Part of a small language model's weights: 23 layers, normalized queries and keys.
MLP neurons of a small language model. Each row is named by its layer, matrix (up: input weights) and neuron, and shows model dimensions 0-159. Each number is 128 + 24 x the weight over its row's rms, rounded and kept within 0 to 255. Numbers have three digits each.
A block is one neuron, or neurons of one layer that tend to fire together. After each block is what it responds to, as a language model described it from the Wikipedia text at the highest values.

L9.up137:107135140145081105133117134124156138149139087101166117150135158124147136120130136091103135116117168131133141142155133126158097141130140131130112076138138140134120106127120116134117108116168080091134152084130139131095094159106112132097116096119098104145138156131147149088138116099134124117116113059175132124087137114136111146115103136123111134093160149147124151155145142115101179103145127165118120127142129103175173091150113118147124103125152075158149108115135147166126166183199138
L9.up238:087132122101123117059107167162091133092091133161150136117170126105125127147098120130114140153145132120128177109092145145138109129115124093125117127134106133113138123128160107124111119130117068147154149123109090111121151142091124105102129139131155121134142112079107122096128106072132110094145130136123076123106134105171104168137119161168178127098171157147142165164174133130146092156106117117151155152091111140165125136122125118184159143100077087131130146148120135125113102156101165
L9.up287:129095105163078113101159148128056168164110155136124129138126134158117113133051127126127113184144167128148104123098122162120117125112159100175136116098096147138104100159136128111119167079157143148126119130103100149137125144124121161127091156142119074138114134128126134090109122118139119144137103122121125126130151118130130118122155137117137121101158125153111127120102155131105075119142084147155111140164108128159123126119105164148177164115125158145164102109108135126103072123105117
L9.up306:151080153120172100121071147082154113159104147163135158152126128136100122143159138103123123148144130136142113098129104135133116150088093126124136123100174177118098109102088139143091134156158128113189135128125140127139136118166185148142100129149112134151147169148122114097141126114102114118131113138137150117099160124110108097154144135116141143164129166153153076150144121145139124172119103125121050125138144107137071170130167109138127132085112127141118136127129146121154126125142138
L9.up458:128088162134156120130086115073087114105132123110134076127077143120145138125136109133142132148116163111132145151120185142175113150142146117128098076101091172114094153097138120143109130131133125121132142156091112158104140066124131128097144161145116160153124178145136145112135153130123142140092135098135121137113128118097114159128157115143104143130120106160187127095097134090121164144174146136172129134157132089145143117122135064149132126083123135155152130131101124179122126147115098
L9.up573:134115117132129093147124113112127113091115128104143131132111138094136093154155106134132106153111080138118160109144133149101100130161128111125136107103182161088118116131088133139160103153108121137124109166164150111103107143127130123125119121142138164129107134135163122111139117150128115124123119101133126132157101109092157148123130134162082141122118090158094121176142124147048112176153166139115138127152098114097128175138136088164107174139110102104113114110158137140127122146103122
L9.up743:142118172116136135145098123135080108120140102122121162150122150120122129136133128083168161148121095102167170108135169111100135130123117159137095141152148114113148160122165113120161143148103155127146193102098143161086127103124121150114130099109101110171119145141127125131111125123139172098081112146142123121136106093121127135147144123153080143191104126139172091137160144130105110130149150074131159151083116129150131126122114121130149103132106150147116133133074148098102156124114110
L9.up1176:140192133133150177127134128127099142098145126116174134125100115105140105103119140109143062175107118163095138155083136148133107139119134135115110129148106117119092126121126090086137102132141116141132102145103124140155119103139158140090144143150150149107147137163156182126143111097100160120118111103119132132155118128101138108151110128124096188121137153105105117129151084162118123162129109114099124105165122093166159122064116052101155141128106158119146109111150144128133122171152125
Responds to: Fires mainly on the hyphen joining parts of a compound word or name, such as Fox-Case, cutting-edge and Jean-Claude, and weakly on " un" and other mid-word pieces.

L3.up453:151116139140109119112129106159113155143160149127059152114155112139119132141120106140145125137110117101116116112166160138089140104114178125114124169089148120136121117113191142121151158113122100114117150121109142132131134135175098108137108123102132156110133161124128136087141138137136150142113093114072093115115124182118086127152098137165165143140132114139146126129114124133124096128126113106128167106128156129151151160117100102161110120176106127118126157091146120110161104138075116
Responds to: Word piece immediately following a lone capital letter split off a word's start, as in S-ec-ond, T-reat-y, S-ony, R-ep-orters.

L3.up245:158114112105123210133151110108093163103115131156167104103125110166125102135119107130114130159160138142079139166087113117131110122112148154141146140113136131103090127110135092111086151184107123080149125115107134139154158111085076139157123118112135140109100122123152109078103103094125138122116099139122196178136145116128149152158136162144147144163166114132125139159130111144125099145141112064108139128115156093076152124115146108126161114144087110122130121128116106130133131125164146
Responds to: Short vowel-led pieces, mostly un/in/on, following an opening consonant fragment inside a split word or name: l-un-ch, La-un-ch, Br-un-o, comm-un-ity.

L5.up58:132151134086164142132129126123094094116120122117154093128103111106062173118101078084105136148151132075121108169154131151145117071125153135152124130088104108127112140129124125156087161124111168129100139180129159123086138112160081143133124116108154149125137124138134121131146093136087115123139145094109116119128128111141150115126093086169082130130106139122118148145126123112132136147101091105134131117138174094177105138132120103148105129128121132106142135099173082136126127121095141
L5.up64:149135173157173158130113143155102183126099164136102095137104121098168128170146104153121106086094116152115115149140152120125101100091129133131085147165108168118178114109128124092136086107138053124151105083153083133088131103145096099151158174111155103116123119143136078068155115122098143141140141118122148118132149120133120130162101134140119195159128094110131162136152138150104119130111115108128106139161158117104134142125111129172183124110138147104124107110132141142143124136135119
L5.up82:137124138117141097101163162142156128174146117132172155113149131098093135133111142114137142125109109133158144113104102134184111142120116096102122128138108119122110150172106147158120135150111109150117149129077137102101116131105076127161125096103164102145147127140107137116140151118183145121120113093092097113127101121119133122098182148126168173141130113115151138131127109124144123139116149121127102127142162111138110158116136147118152115170139100127119125129097124166089156127149084
L5.up200:116127128140145125124121057121117123142108121103112113161145102141080146160124160111154124128125116136152127150045058059124137122114158143125147164138136117087131136116131127130153108126140110122076131131131127155121137129099119119126176119108140122087132142139177145119112148136183117105151095132107132149127146124130117146112117114130156173154115138109112134127103154103134129156178144174136133139105126085134121171097173109127128139159081086079122137137153080122148173141136056
L5.up279:123101129148135161106108145106115144111163103140117133125088177137141126179094097152120095134107118132091077162084073107127108105125121149151132120129121118116158139105192129133125114112103172118112126137140113119153139127121061133138150142140137125138137141141126135125130138137111097167114115121073124145105142085131088112127115100132073141108120108101102111141154145131112117147100120123164135156158205107132120131131133106117142120119158130118095106126152110108114190120141086
L5.up414:123091116171144149136118160084117194116133154139185123156124138163127116119113067109131140119129095138111132122101105160129113090137119149152093112131124131146135127146131115135146132167155131134151100103179154095106133186123067122137121145118110118138144122114121116128105167118116137142084117096101098156078141130154119149144166155152138117104139116137142098128103110118153110106140159072109074164084114139093157167149164175122176129143138147152106153095083129112096149114109076
L5.up1124:106119174128162091131126134117156162130126123113111117163121114104132106124163164154147081120110146172210089206136097110123145117132096123105126150133140126114114149109106144135132116123084138149092126115152158143128109103144094156128106111141170156093173113126144123141151145127096131156108092117098105107131159127094123142141079090128154163101168111102129133137144090081135125125155086151160138138140170110096076136113097104129113181113123158116129132119139122110098162129126111
L5.up1149:128088127062137118165175131139137147100114107153090103098107186106108156145138136106114127129129097120133119139078113109129143114135112139183105128138126116097128131094129114126134085146117171124123135091117167118165130084101133114143118123146098122089138117134133083152164127150147115148102078126142162153128107137136094144152124098158193154144166117105120163161154130134118112146115090103128148136163127125102133144141166151117112115096181105159134125153154165122132137166151128
Responds to: Middle subword pieces inside split words, mostly proper names in tables and lists, such as Liver-p-ool, Lock-h-art, Solom-on-i, break-th-rough.